config = dict(
    d_mlp=768,
    norm_eps=1e-05,
    rope_fraction=1.0,
    attn_scale=0.0884,
    init='normal',
    lr=0.00175,
    warmup_steps=268,
    doc_mask=False,
)
MLP neurons of a small language model. Each row is named by its layer, matrix (up: input weights) and neuron, and shows model dimensions 0-255. Each number is 500 + 50 x the weight over its row's rms, rounded and kept within 0 to 999. Numbers have three digits each.
After each neuron's rows, "fires after" lists the tokens most often just before its 100 highest values on Wikipedia text that the model never trained on.

L3.up178:478438440487524512507453443487540524593513497521522456603479535465463545382506447506435478474537477421459511472476586489562547512488496529411488475537480468459509363459569496505459577495524504509392524458534488467492459503443542467481555486485524518437495500502473569494505527649609487512606460427476423525424522466490485570512494466460487490545503413543514471588641474486516509478536458516478485469395526426484523467625524467479548518426454535447544621532535524545585479455492468487600528528539454327570491476474567480528463456494564512461541502491550451573431515485477562372461515463501536589549490461547480505489506439495523519503497544507447507430385635483532450513601512523468528487582470436553436504380502501512527527511478511499464543403505518624522524563489481
fires after: " W", " wh", "W", " sim", "d", " reg"

L6.up469:467396488492450472542457494487460501506501490554445598561552490539462562459514454463507508486485583483488469521373379508453555509508459499481481454546436423434350471485568540509510521507470564498586580494415458476548556540504513512487566556389564504557481566584465386539565483580525464543498495435396557423491469571485471533494484468470447526493527529566570503419433663520524462493423466529520571535526503398517518453491517488497502535522516417471503507494420441525417451515488498529472578498453527480521463517533479462548517549435461581573516504527557597466430480500513456470504499465516519592495501551396561477561534438536582400539594509506519584462492475531489417377506540444445517440411444456550573546519466378507538535468553525530560524487515534542429544512516467
fires after: " P", " p", "==", "P", "iet", "ograp"

L6.up203:408410526468581547445528537561538450499453444429486497532483450593452515459559332466383462517508436369480541606545506588485458471488470548513564596492498532536465491448617559482517478526444433532533468500528518466528472467532530524488375469451509463450486510488446402528535506475526465498408521524456499527498490528506521439583517553486482489525515576525466502537517538518503529543583517456478484481523545397505513474440482456545626576507506465450520545550514473486468469467498492448543397392577457436518415538508444516471520611397458514485440556519505533512496482494559518443491525485598425503573576457487477582505556411487487493541539526612524421496507551408509507408537495540416521484484420540581459508495468500517482591498514556511441495595536500473519391581520591
fires after: "==", " ==", "===", "2", " ===", "1"

L6.up105:506570434462435557483493488562385521479525527503474444528547454479437493455533440480511499496411521488561542475548442461564530361503587518562475438493463615538491527400462431436513610504528468502409504458447507503483385561504499489531446477606501447531504547425551542504492482499501450488467532538445451564465493548516539517517554449524524522584508537499516516502485475580601487548542544468439518438582489425472505448525470525500449441458477455431430537472514452536474470492479484532523487433521589383397525552572558577463534526512538549437461495446490556462449577461425484564633553512519501413502522487530486493519499474456490467538436450476551551456503462566463485617477396600567522413476493416456514459474399500624605539443496582557433487529484599494495419498508526
fires after: " C", " K", " G", " H", " c", " L"

L5.up391:462538454525422414484493467534449465480511522501499392521500479486419502603514427498493512474500523440426467623436519502437477545510493527534502509477509490436542516552425548479450499461588489430476566520396589493460510607521532428520526562559479562479526622584413433560421504501497445542554583491513498501461421555414506473461577454566552439459400579497501523505523559509557527456491503501507502507507554469427506590502483502417483539528486535453512661512491545478488549462468526478535507457505464527501491472549487579532524542422535556565537541503424539439504483496406580461462554550558455443595486446536548598444501504491579466562516440477527457528573544543535453480475393448405593515520447523585503571497520511558495437493537481503454497497553536359590389556567485
fires after: "c", "oc", " Com", "ec", " sup", " com"

L5.up455:534441574500472504581575437518467554431469440526471457495517642499416482513556478573473509511513469503467573517448564483540517464435499442660499574500493457519437436541455527408507545530477582478436468428411496433489524478539366440443459497500499442483499558445454404543448490483579518451543423534391507484455551534531584530507522500499522542536528575460475544470481568419601542465501491455498509516501503473586494561577553551567445475491531517468536498496616496428442540504467484519519477462510597433421528463523447522503615450441452523539391490460470519458489592489540501541534477472472482451490625520439497598491400517448573476509551473495523441467478475510510600463523482452439596476464456550500487482503382483455561478503564511634444598449490523501518498533469515
fires after: " H", " h", "iz", " Mo", "h", "H"

L7.up548:497549432552437533460531438485485451618469432570449529551528564584385526480512503552463451391541493513512439517497465554521517516532567498446437388542519534478437419473520512425432505457467491398484492553490497455581547542510511518564457495466488559565599498434521425500458537614523445543472530517438525428487546583552519454459513563549491472465414544460548521495422517490429479559478476485483500422482535520535513499543548429518548533521475467464456620544569471437532522556507493502559472454482557527500440478476521427576438527452537480534475357586501428539453475505497539573448436422507407322495601424469517524561504442527463562521474563454546535444487471519523585505525403547624458502513493476461503498534466446519551562458538509504478499565470567562574475561438564
fires after: " P", " p", "s", "P", "i", "iss"

L6.up280:328492472493465435477498543534465590528444498501561541530422494547494478434501450510471505461427479533554448526453511479451503431473521501576453476521428437533357441511490577515498533485484479503475550547498482495569649457431356561492504490515478449611482526439462480569434454509397574532370485546521506477534512572450491389569470455457494546505559489518541488522534516486451442543494534495514556461532569476547520516562576512524524442560496442441602562450524492427524478440340509521514462463544470553408492471562576538460501582478442526520514526499497552495485506476410549475599578503450483478537530451511551583496463505504545474518546451534462374518492507499487422462529441441428579469445462565505583416498524534463504521611488582601506479494454490518460492463531522
fires after: "==", "===", " E", "===="

L7.up21:443396465446393459503456482486469595515556503481507522524550481439520479515503494451528499482550421493516448517473480529482481474596465572592570515545512467479563423492610554480441545428468578520433535529541501420521491529473489494602467531426494616444448618585481533446487526505539466534616498558405439543565438578463548576490577492541483423454460492471485531456566508524484431456515507544493534457497470452476486473462533464513528421467513499449521532553443509517489430430443456413508416512491475456494530506476585510463536560375498495456512542478536566435445431459455484524576522531422508524435456533370556467558511518492573433500456543420565468514445625440549482447497556457442420447466566471486508520444438451510569458544571502497521574471497642567553522525598473
fires after: " P", "S", " p", " D", "rop"

L6.up324:523478488590474400465483447599568577509463515519481466501496549585544571396540495510407495482469473545527473502556577528480418509499498442518478527485445508536493475384574549520571586507466522518428495579505512519484492548502535489531523521399392415510510549566531425512497508471513459503434488435460531552604448535515473487580553538459361477447558615466541451540480489533467500449435491550443550524455598513460479504464388447621475528515471455470512484485509614428485478451451404539487389491510442467392545506525465535547495540479495513547431525507524478412485461432495600466492599518547443531477539444479480540408522468510406501490569518537471483508446472479559405428508541409456451474507499462462562536444430526573560519509545451484615519420513500467444448546591486
fires after: " re", " Re", "\n\n", "==", " the", " ("

L6.up340:366481435472503493459480519607505504471455413613496560559511610491448492466540475431440545444490481546523477431449469496538509458506532520505554449507453529460474434518538485472435441502469517446488461542536468488520548493383477513623501544564453534460454487476576420548438539520419521449480523502495478516473497574447504438577392552513486531432474493520522417515481519512522562490491519452530510374550514422591499448510507470579521559578549459409488597511490433393478477519456468556524526403482481469503418433514622465493471551523494483519500577536467412566440432549520556488497508432450442605497584528569543535497484457517485478572529538585445466452475491423479549487583548488384554388559476465543582490457557425531513516557415570500446537522541466508474463447441587
fires after: "==", "===", "===="

L6.up624:438472401495474552478500458550518483511519435516488515499584536497495479502496510577373611464467573500501497545490528534455450457439534537510434456447553615458494603382568489431419497482473521373506470506500493520633518521515512504473401470416479586476496478483474445488526477542493491583519615483474471566502534558554555565503473481478445416472536580549499482468455460465407541478430563524499559503521532463587522509469451484494493502504531395494507582510476460440566487584519477533528434543514509493511490528496608577432436448429488503443484478524554542515511419413551447465492495461524469497409590474425550531458529507458525491524640555558609510441476542507457481549531554625453488463479418439482597548395489434468415513585549572473405478528514511487503475534480544
fires after: " E", " the", " p", " P", "P", " l"

L4.up107:412549539377475559497594442601496541499540553490506411527519548531487485494486470537445448532493524459452475482578473439520474524519463539468467505584448544565602490455532519560520482554547535522466616341498505358460418570534528425452517510541477563561464568458507437496518437463430472523583459494464508575444523569514549507488515526449563470512406570448432473406603546470558491532436467497551458453494566496484489572578445470522419479499404488481483527640554565536476428475499568529477474378487477458397489536455527591414454543543528520527486477451481513431511509466495529516478589538596457540529419546414527526496489514470492499459561532521586461494418539508529507490484509473491502488454559403472591529371463511515483466544515520507474475526486495579558423488451513
fires after: " com", " St", " a", " tr", " st", " c"

L7.up101:458456525381529556489545501505457475519532467484509531563471473523457560442516462529428509571437509477438486521478513601537476458556481522556548509479491594534455485533510480440379491484469479434549429528538611495481484602432494490495453501520476468556485459438466432564438562505452520525432595498426540490491496568532524432446574647521515469505494605530396493507491509466519519538499620574398475467475490514466403487536496507488534558452501445443530489469527474503548477376576501492515433482473379475460477577546521508500504452511471574441536548615458549564429457460527482450511455482471410478643561415510471449484480498599435534557483597545512466495456532483510572541382514558490576451552548507488458525475506487466513567404473579509504574546439501568443436553503599
fires after: "2", "1", " "

L4.up665:384506512438550512488571522511523601470560401481474516509435448460486503491533457484524578522545429434522509408511556544491579439589524527471462593516529514537447473484598432489476488476517492489442397499480582471604460458432410544571437424409432433445622566562488494371511456605524534564599514591506501487453424456506573510473536511439422536442448544560535550549531499520507500421500527506552541361507471427470580524483470451439430439554512476494463500525455608544542453588517493430564476576427504443544492495539500588511498468533493398481524520462549524561456490530433544499535509544508555536521470491491569458458434488559405515557497535504509442465534485477485581532513540485575541360568497483520486507502478507463511458534431473577510503571460451538460491484476499
fires after: " D", " r", " R", " d", "R"

L6.up681:504469485383491503419555542529534602566478499438504515487437554432472434529500454486442504503495552530445512455452452489485453518509494533583511446464602478459484527449458589361479480382456457467459477517506454422492516568540551500632568528543437587478501540560495454437401529578456484483435562503458534525461482451540435431577427544470492535390496441491532433573463549581570600542485415453501543510523556500525445519524460548494491471463449545505541469509457488543492537506530539534544490519537466385461501518410538497466473494433455501569443530436477527502570447552462622552622514585521518470534502506595499561599417499478576511480447496545543526550547521458512466530544381447462526442527414429627509522426464476539565510487539521486527524429486592453540486485542513
fires after: " c", "c", " sim", " rec", " Dev", " com"

L6.up247:495549442547503483514528495622535505517361368586459522482483440457539484546560549537517521503524567528484488648538491511481461554443538488453566500545437466447553459437560451454462624569521567423391429425473482500541516490551439421494520530495430563532407537499574449479503473520488457453431469456455523500542509557518527455476557484465468525507494576450519479596446515538515479531448562519494571463515429396601513438441489572589499380540464440449500501465486556532367447496463381571479492564517535434501479504542452496511567542574459501634474480564549480466480477499440476601435593512585514483500586480466500534569488482472480573535517479541495448510531478508560428500466498502396467501449431574509482500434457505488530522492551456540562530486466511504475478573495412
fires after: " (", "-", "/", "9", "ub"

L7.up511:517487507526430474519538459548547490624490448533356572525439523561410600541502467499411571526457537463485565500572517503565562582465493510502474511486496587584522555464459495454493496599486463505476551455468503496453502524471461492522438431540463513537554484438432425445539543589482541531445510483488457561450486577495537495534461437418499474550411513424462439494565491509530440556495467515576501468439476560527483467566461497556468669496460498467546613501551424534577605435556497460483464402500483475423473481547515508425471582536532506488508427600515504480473459518418559472555406489486403432468520428532579527545521561522535422490493497478529501490595532503478503452531488596494601520360591510431543477468418495498503505517442498581540474539407495482450470585482478
fires after: " K", " C", " U", " G", " V"

L6.up460:484473571436465537527629455592539545610450446443554418477481468514540439467460386407519482533530524472509554506527575472452535536535508548506529394537565566406496509527655572459561419482509488497529437547454460507485480530455447461497496463445458595513452564449532480508492524481453502552437504436481437450542479537557458503501450433466479442567490479512441468489549501473438523533527510477555548508445463501530531481547569479505536530526519399482473586417449539488552377454442546506489399602502404419502549634501544434453452645465453444533518625442604536519450527458538508539523484491492476503516521481519536468513422492525497424512553553451529471552443486426575548534562494476541464517421426573543526576515514446498458510519495605491469486469505563450533551587497498
fires after: "P", "\n\n", "p", " P", " p", "ep"

L5.up186:500575479459486487436513546511466472618487517559426458552464477543457459536506395463404515545504448526396575422491554534470551527557476521533489474502532549521537464369554545364464512431545436521573534471511504489462586495517500450539515501524411481494538560459447475498459504588444529489541530564417495532496528530410579407475458398532371504517472528404457451516445482524509497497495461469438408551419493475460533485610493453403453493534483530539512601516511481602527508580500500511505496505555423441472459503555481550515393585538441537485536447533500556524463454485406572528517519541489506463570536377561489549532503517510582526578535489462509443462496513491581507418558391484574586459533549489524540498403470452457490504448477480436542535447433529511522504516617590
fires after: " U", " dis", " comp", " app", " sign"

L7.up611:517535535422453533481528419567569451580397468445476459472532482431442486454547481500481544462500528504525444514487562536531485474586438469572517495479619527444507436499596509506459521475475490454536545454465501480473422472463458578617528487416468608417468560513504449480566524538540463553500475545437471532553435574479469394504590487486364424534456511506511548466447536482422547504475523497453450444452472444550522490567530518458480435578395489456593506504464470510450499539445416443531494488561492355502456480652470466504513562498563499514451608623496461488593538568470551490578492457494553485466566453530507487458514437587510481597424507461507524450521496558570524561526473536505559477475418526525528518502487532539506449629529571531564533510514550490513521378491558
fires after: "\n\n", "\n", "==", "===", " (", "^{"

L7.up593:477463544489510530562489482471453488514486425484505514534454527577504558427510514461364534469358500529488482477424482506433561495520530592516551545405577523478422467526506511507408505454556489509519518527509507615465377564535530505510561439515478567508484453412503506409507498564528475505496482484411474571517528529450535521637550504505529397410462508501444515429501424513497506510509481488464542485481543436473509471519418486463591455515460536507473659483507492444480424472524555479581514463538488409469494507511509486470528441426507549433527653545430563555507524534488485465525457437553657395530582555522459509536579481459515483464458501511572449547498552571486525437448558514511583520513447506610460445503421483549496462577514609574502512511402561476491416532444526
fires after: "2", "1", ".", "ollow", "g"

L7.up236:520496485534545509452459502550464540506488483675492452541606459464493467511478476590499539458453480455515521431481530479543451548549533470534547395488585581401381444455510451490510449351479484492479507458542482516482505557499523454497511505490504489467458483502519447461416513509588435599496576486476394549454403495403486517549469520554450567570580493415520556381561499483468571604431515478515480537484532453506482497512502536425506585552468466501581499539517479572463405548468560490460485478530554563578499459462538512471499581535486531480488452495501515447379571510486570536521494433520444432389540476471591581446514535391465525547448538436498488501593487507481550575573407499594531399501453499476557543465482404520391516518545525494478528520462482528501513555565489
fires after: " d", " p", " l", " D", " ind", " L"

L5.up687:391438550376447531481488514536443493549477489456440507569495536492492557434492480432533511438429503445457471584592461492485530546531540588415363496606500414537433470475585445493439440494446527439481427415471463437545537623593463552448497498480483530516488552439483538547543537572575425481552525498422516483553491481441531480447578535493453486545463525522571501524477565522572459566461524547482531415530417426567515445551494524394478477533378473650528561542582569480550406511472490471539502547505486489476496562601457509505458498391548498502515554546498550439498457497561546565518567477493413503529622503482515576566475449488507540521519567484431552535503550468516448458542437515481545505465483477457534489562383487472446504545495518526509569568486493518452449450542500
fires after: "s", "ens", "'", " P", "ers", "ot"

L4.up100:455478515522546429559507523490536611457545546495516526539512433562479503442506491545374522448583444575454622445575482535490550401524504428518528452480415546449613476402518603443462492497520515486425493519536481540436493525527480430557453486457386504501578505576558557481452483485517520501469472516452415575451512539424483500460480468545409437446525513449369455524484438462600509467406567495588548523448406540485502460494500477512540523491480429530496569486551508485466583516542518481444499603519438520423475500550483596472438536519543533540591628542462587601435466462414588538516510519568465523516490512583544511460523540571512506509519380462511439594481549480475522502477421555415569442497537458512493492487492444512547509514477536451549514468514625485512453496502521
fires after: "ut", " dis", " mod", "ign", " sign", " back"

L6.up71:459499530526394495539447540577546471503549549556512563503563471470405547421459464471407502435550391479504567533541482465553516426366491502593492530530446483494544403505557531513416529428511556527496572431518546536559487555478411552465479514429573446429476527479584425449486488589506449525470507443406469456514567598483477505582477543513413433460612497568491528417500488492535487520497464503451474482475395509508508422622512446500527499543438434429538572492509588482449500457448449473442495502495460441480506558475581528466492489508561557466506507550581505537421410501581497487529490470518536509430478458498545568535511530489466447502585492388588486470494480498525510448543430565475521506337474440628520431481545458539551471501478590490598524410492492493517505510500521
fires after: " p", "P", " P", "B", " App"

L7.up299:416497507414453517436492499551540567609547462476546417566534551557371485501470388488518451604446538521497655482469515513590466406493501480557486532436482562439527520483533496406476531539550542558523536440452546485479397503546501467472499491582492526489478530473523473424499535536505502572522582469559519541424461570429500495538552494531495486478453403460453465473583484516435574483571539446378470477535525485540517517537432513506439472642483537502535537425566537516497482408454485482472526354525574458535477473490515462389626519561502533508395523580575521516447562491463619511509513379518464449495509575504474442485497452522486543525557530459514361481477517512528446543513517570487513538423534468537467471525516483494517547484504471534517487424410559505510509566457554
fires after: " K", " ph", " Ph", " com", " c"

L7.up12:595441463417505487540551546504582421469459470562457476544527506476523555588523553546523506515447538538467597546515427402495529505479647488493557544554585572541516498537559593494417463539483491446556477445495495498500442545520500335412510427479410493399423477431476563469501499497478539510601464508523468518494520403438531546510522554545465473493524504549563531454529478475549510411522509506460582500528481469467474468482404478506443433559463542420501490624546516498509419508538637498553442510564556422466522503549551524541504489510420516492389509527541411449466512532438521468513531507510465493454514571530511511471494453512531501491532516493465513469434520527543541521436493474528516567413383465518566453399515496477459599442607610542421599453463556567466434470467478
fires after: "h", " h", " st", " St", " sh", " ch"

L2.up735:455574454486448517485489448451500521594469499469496500470480584510574480521481505471514495520501509419444453475505551496496460500426530412499435417472516457552517521488492468502452575542602604466500528494411551493372401506559466547547563512562462461520353477454486464614448475465577524627538615403487596606450519548558523435503437459511511653519455579491510468465555527504521589475374526481500474530412471532529547541544426557453370416580467526473419555532492523524570513487464511510503527464536470466533503490514580478470542499527511475512435457475558514472513468486570466415538494537463544603430444412466514563476468455517535440540526481484512550406452486504579528521474503448495570472533519551562538563494460512501522511552456562550486516464428489521583537546395495
fires after: " t", " F", " No", " St", " R", " tr"

L4.up296:469581478518530493602454420475437564498434477464476489515456477560510500520590497563481552425525460488451559614556558516481481497418527455479492503494449535561520428508624518534458527561560563430464456496525533412527581549507419416440477570428528420547476532499586458467504509500519576602460436550484446426483402548467484446460570527477429514534538493554507514345509577498548498487472585575397539532470416427478541470528396455487471468533460530564566521414484530498427575543459506525502458563479467464470491522530461496529514529415562430559481520362552493491498498531531525529518525557538519488460526540398481504498490497449484467511555514448545464584420477499579527505511469472447448502537314497486557542452429474556552467580549548595504575490502470544540528454539496
fires after: " (", "-", "==", "\n\n", " \"", "\n"

L5.up602:418475571435534518457488541487513524432478506507442469488544496543516526413627471450548488532541521495530456479480530496572436467471491433471537413519531492575498481452595441509555576538494487496489436493463534401518664536528563525553483481465438477452478584507546556490473471547556535485473630359508492495466424490499608433492518510427481513518456538444508518472533526525617521500469419528497502460463506507418581521530495442488485441558459470491478535491516526562461419476474372465459439519490563421515504567510623464468442513503497449476464396512607583548460611428443495512421571481449545562582504452416545465550473486513591512515483579577547553489514576474576459507477610509536506410436475523487520500441506527467559484496533521518516585570456602543414475533487465
fires after: ":", ",", " the", " to", " and", " is"

L4.up251:437462523540547452500521511550544502549384439518488549486512520565494548495502492483373514458494543555509600557456461459448550402461523462525460539507543494476526421477641423498524504498469443519466526558519511535470594514491451414507506538525384478488437496512505417596531505503503499525551438464448432456475462647510456527563539569444444444414521518509640481517418518446507464446502504537518510365488565397544507454469532500514562445518473523412527526493534598380509505486461482531439490481534484460543497492503515475483515577482492508503421659549492505549463514511502491464487464425483505482519530475510433542471501516525479515540470595513561385633460425444572446540535460381443495516477535412454598467520564488551430412546502537507565508487554479564516528439465576
fires after: ".", "\n\n", "\n", "==", " (", ")."

L6.up636:492540492486452430436507473460497511536412415660462401496450488523401531558570563509426533454483464550494492510491554486552527468514517508489437530531485459511460419459571512453549502479539521511419485545528594470445562458403466549552546642430452464534377568460479445501547460515500442445522533501542431524529525590476551407568551480427392553475432525481619526521482477622525487464525498420448505514522530442559486510461453488510501477545466506480552499461576517450416518490396468431584487433558507422553525495541526503527473439526417518572480577545560480461459487497485532532550544479503601536483490465586462534492505470376571450518530542509523436607477504435495526396517535410478468534539456499494522571531565485501447393497542480540567543534590448494416467507493483
fires after: " ", ".", " (", "S"

L7.up16:529511508503469598461496489574550457523512518494562579519579468600445553379542464429497479476575533462496429554386426524522469521544525491455486529580530628480458390446523475494477475486420538486525487456486486547535525529425384545507491460497505600500474497464548483453496491518560562589507519444454476432432510542504538572567486475415483408500483554486597483515518448478493497556510552499469421376491549504510544554525455560537543511593502398518497566481431586432540477470461543520477515393575526547593493471536453435448598564492644515520485556502555467447567400456526551465405518473532465455555516461559503512511421468540422495519559499477461413465420476546460548478496469609437464512488432470555553520427490462492523437485515586457464558529475418481467462569504516
fires after: " P", " F", " p", "ording", "F"

L7.up489:485506503469525454466568540542508608437548506526549537484481496484472457527445432470472535559573462382495553523489499516470575522496531476523569493506484512498409569459473478489458500422438620523482507513544529464518493517536478409437532487458472671491491497482472407565477511517564419546482443541563419511499527468470460490479459473475549533564450491506598549417458491476530492485467551502521496375474586557587515478509430548486492641604511347608494534416540458539457496472531443522491578447479524491599536516464497592375491503483591529446498573502554569529429536476480553566496483468481421543455490489530585472488472501452463445550487468459494431495546512498465531531516524518526526470431440467514603399495535381522496474539511509380432611453454474517475442601491474
fires after: " W", " B", "qu", "b", " w"

L6.up377:517459550566521442484482496450452566406421484443447404586476494539504543530549491601453477390559561505551479486518504517459506457425463422594486490499465660439510432438554533494408492585474503547519452460495497503411577469487520419458465576516486504481553524621448495412537534531431506529538461386453438535422506555496507446534498451435475403521538493420420450477434502443591594542551612510539502484467474443516552435450463417429573512521456467487469523489441536529468535483474518536488499472545446433514424496460433493438529573441536509466439528534537453510493548580469526465457567465573529517551505525485541526561483520556511435530520506448564510553512565509568510518639479505540471493440452471532603453475519498595511440513485453523442533485472543636552498485442587
fires after: " (", "-", "\n\n", "\n"

L2.up287:441447469452581508494458521550494474564503377507512393529480527458482562561492510484380534502563573546468483479519515489463499527481552491475420440484577515488444469442480534477503459559574502501441432503458497476496523432531531478570571485568409508465530508480504539453446489503639525428475563460504509463450547463464615547433514524503484535447522488519424474614546493518489587482480449456554587505486423500428550554521553533477466449570472496511486464571577461461586442450514465530525405462561523451532512495622555534476510461519492438530445547481674496535546485523507536544535424386495545508525627505481457484439450416569502605543550497635575498485420469514484445518528553447434558440546502479482457539449557476462501538585480512587443534521492455544436412500397495
fires after: " r", " J", " s", "d", " R", " sim"

L6.up193:361479422462480548578494515544584481611511512445487487498541415483415560454540434466476535431471506512519504493540450478417487492597465518515553529500564562456470447534538510483524558433516521471477533573453486542480521533489438483431492423443452479486475556491538407464410517521470478669537470446479521503486452501432437499500513500532458425450509514522558507473504500469447512559493624569473525337531556427526502594532540519410500555530538437466554477592448552484629458505472560489407393461525539566423520582411544530449531554539578508439526463469519539517443493510596545506542479415459459517535404508487585525505572493530505562492510449458490615497479449499422478459549545558475475452475498539515656487463469462487473493513481613511487449542510466523556517472550519
fires after: " d", " p", "P", " the", " P"

L4.up655:513507525460450556500550469481499532479567523430575527479542548455539494516649480576468575495557555498500562482441441484528540423495568505474406505468409483568541439409543534461578514470462534447490472449418563369529398481466396456423442532496488470461454512577453482520520558459476537489533540485459489498499420470428592570464658523552486540504573506505568536479467591535502475477355464510476576440460535492573518509496513476472471446489426522555492500520558460417427486393481557523476509440467493470494497547466647488460526482435486539517458486504553538514506588443443446553478478561529455474504494518428525530496551469549502517564408629617550458524543540439553422512491471543504451453419544563461549423551517433470493570549523505520412503423536525497517525455456489
fires after: " h", " H", " the"

L7.up479:451523502389450574431574473526465498486487552553412483524521510537502476527506511616577503484535574547537498441498523507494514400446504425459437548513572458459532492427467519417489629527529479467567492489530506461506491400500560535453402539485487461498441441472482543561533491523437510520496511450505569550377550557538569526552518546545420461456448480534478475480519522567501565479399527586508567448465576516552524529526503511541434492529482442459447503500507590433579457402525474476545429453489424441462524507493426542529526444509558452455534454507586471488586491389544496442464501448548456513517555485482561464486496479536578415541435496530562458536415500480469572586606395385560446500458460565559552520430444495479486503513541607580383586470492500441474503562598504
fires after: " v", " F", " T", " t", " N", "N"

L5.up225:538592514487476500481544537440512444472416523507547466473504493489422584531586509520441448498505578474489481530546448490584483497450583487485613372510534509488505506509556434474523472551520485502525377515507564511583425566484474535526491455528454416470468526519479381547491538582500480481486646555484373553430552519492591461420533539469439479508497579511583569492560498577516426625379433459473506506438608418451457596473503460561453543510432474438490468497496570540486506397493460487603456563429562467485494559472554512522429488485623500450474460499510460478419438454523467492525549485491467509535414500508529448468424536464539567513522530554523553406532530481547551544561501489499523533460462533518555430481459454541482492539446520570597473554483493561485415571561526
fires after: "1", " s", " the", " sp", " was", " and"

L4.up279:483525506512483508542587500461571443491398349515489488524580551491427547502575519542451510469541433545492473654503502542479489385569526525478482502497480537559508474500509485354494493564561470452489489462467578484541582547503442465476458405379437516429473509524416501557496545611586413483544533491546461450484518415481611468481585457562492482411339508488538549540485506452559448527466540565517532546510504473492442503487438525482512452488436500465589555547575593541472469533452558540534447593500551437610462444552543460516381506484538482497451501540521488517445491468482451484519567430509443548473516529498534584520430505449494574465504540500530515465459480502560476429405530570491522550491446493491540419502450500489456453547598563611544496472491502512461443567482493
fires after: "h", " s", "ra", " h", "a"

L2.up575:471508489479563532490558503530498499584537521450503453507500516466461456542515473440491551502487635489516471523518493543457503407511512485500445476511513483508502398496456487512404547520509530480532497450484439525493442519536493601477431444590493548462410400517464516565503514484518544504524610415544649468511559519535516462457566436534517662472464507512501505510521493476476599543513493528501419445493543578508444520543483549509442474519438477495400483602470383577600408442477499520559556396541522554459478421484446459408575570514639479469559566524569503497545442479541503420490569465553464469543565501417502494453480473496412467566495515476493586412585552503452586567485507446493492483521556461462415534468508511514519536502521492444348502437448500464403490579555559
fires after: " No", " K", " F", " go", "\n\n", " E"

L5.up431:470409542500489538420547509579580507463517536575502526506529493463511517518505480573438438515509453405482463486414530474566492417482538464558584525532515405471445488500509538523516538455533578567580505485336542455528521589565431534423421471440530457435502455501516417582512554535555501518607541501505512531473401495517545459491495547527557506477541538507588538500449578562411450535544514513495445403528541525557440479448430462469558531547515403505441484534574485603482531435528402495476510565476545517462484474411451496392502568431518489415471423427545587473462504387506539491416574458441536439505482460436599458434498541527487533523487508484581561405484509475505534608496543487584553519513492524601507560411502466498522468518554512456500556455460514605461441510499526
fires after: " sp", " th", "pr", " For", " inv"

L7.up424:508435481555512414455529414489535489561448447451529512521534474460567471464462479426403642489485534339512536496473562507479500444417500372456562526469536559538460467500497486513542531533558425462486475533396524503474566576636488544484508388486502514481514490500395484554528513437477554506480598466572579548544487472530525472570473402539555575569488477531508488446567568502461603448453490517531478529467564400505520470407412541428476599486519391527522484495504489475432492465525498635520511502557473447490492501548521539509506503524504544465458513529525558435492528467558486473497531421444462540473526447444544526406563419512437460537552453511462528392477571491470529642458482467531590484477429467473559636521494472590523489490500500490560520472522528528473566483449470
fires after: " R", " w", " r", " e", " St"

L7.up8:541452462443516584412559466513459488603443535580487610481544522421489491549494509479450607499492598437518487527460471561539466443501508487533520473420472584530421548528461536508394510531557486529561517454450425445509589487549447484505461439514489514576494552501482469476455515521452476446392403540496380606514484487421581475562432550420531534526480588394521495501516457540514549443456450556477461444468575546524442499438448426496545658504525438516523409478552476597546519420472438533520544535476496483527462570497535504412492431475478569417533437556508563553519494523514574532504475470602572445443460501449560537544491403429539535502462546600481519484554477526438496556575520568612509465503451531453534514515466447439444448509509463525550535477457461459478524444442518
fires after: " w", " W", " H", " c", " L", "ed"

L7.up660:530481495471577497481540518638562504460565377555466573490590601429426514404516513507436545535482626526463563493457486507550484494504437475491500522498533589490529494479448446487508520531488535471472435527488558482452502475540515368449612501441396499532441494419446555517402475457439469476486478567464559528465538527547543537522502485581504472566465503519506421516436519563414442369467494541574450468498515522505476398617408506536496511559483412518497446444478495423538502396510512553507477501561524525532534576565536527443542546446532487491482532530507550470446587455563543537506478448494539481397586558560515593488460406494448392448495410526473468432565451545548568510438506573607576506515531460480502436490541436473461533581516519492533537479516530435469476504447452
fires after: " G", " gr", " W", " Ph", " w", " d"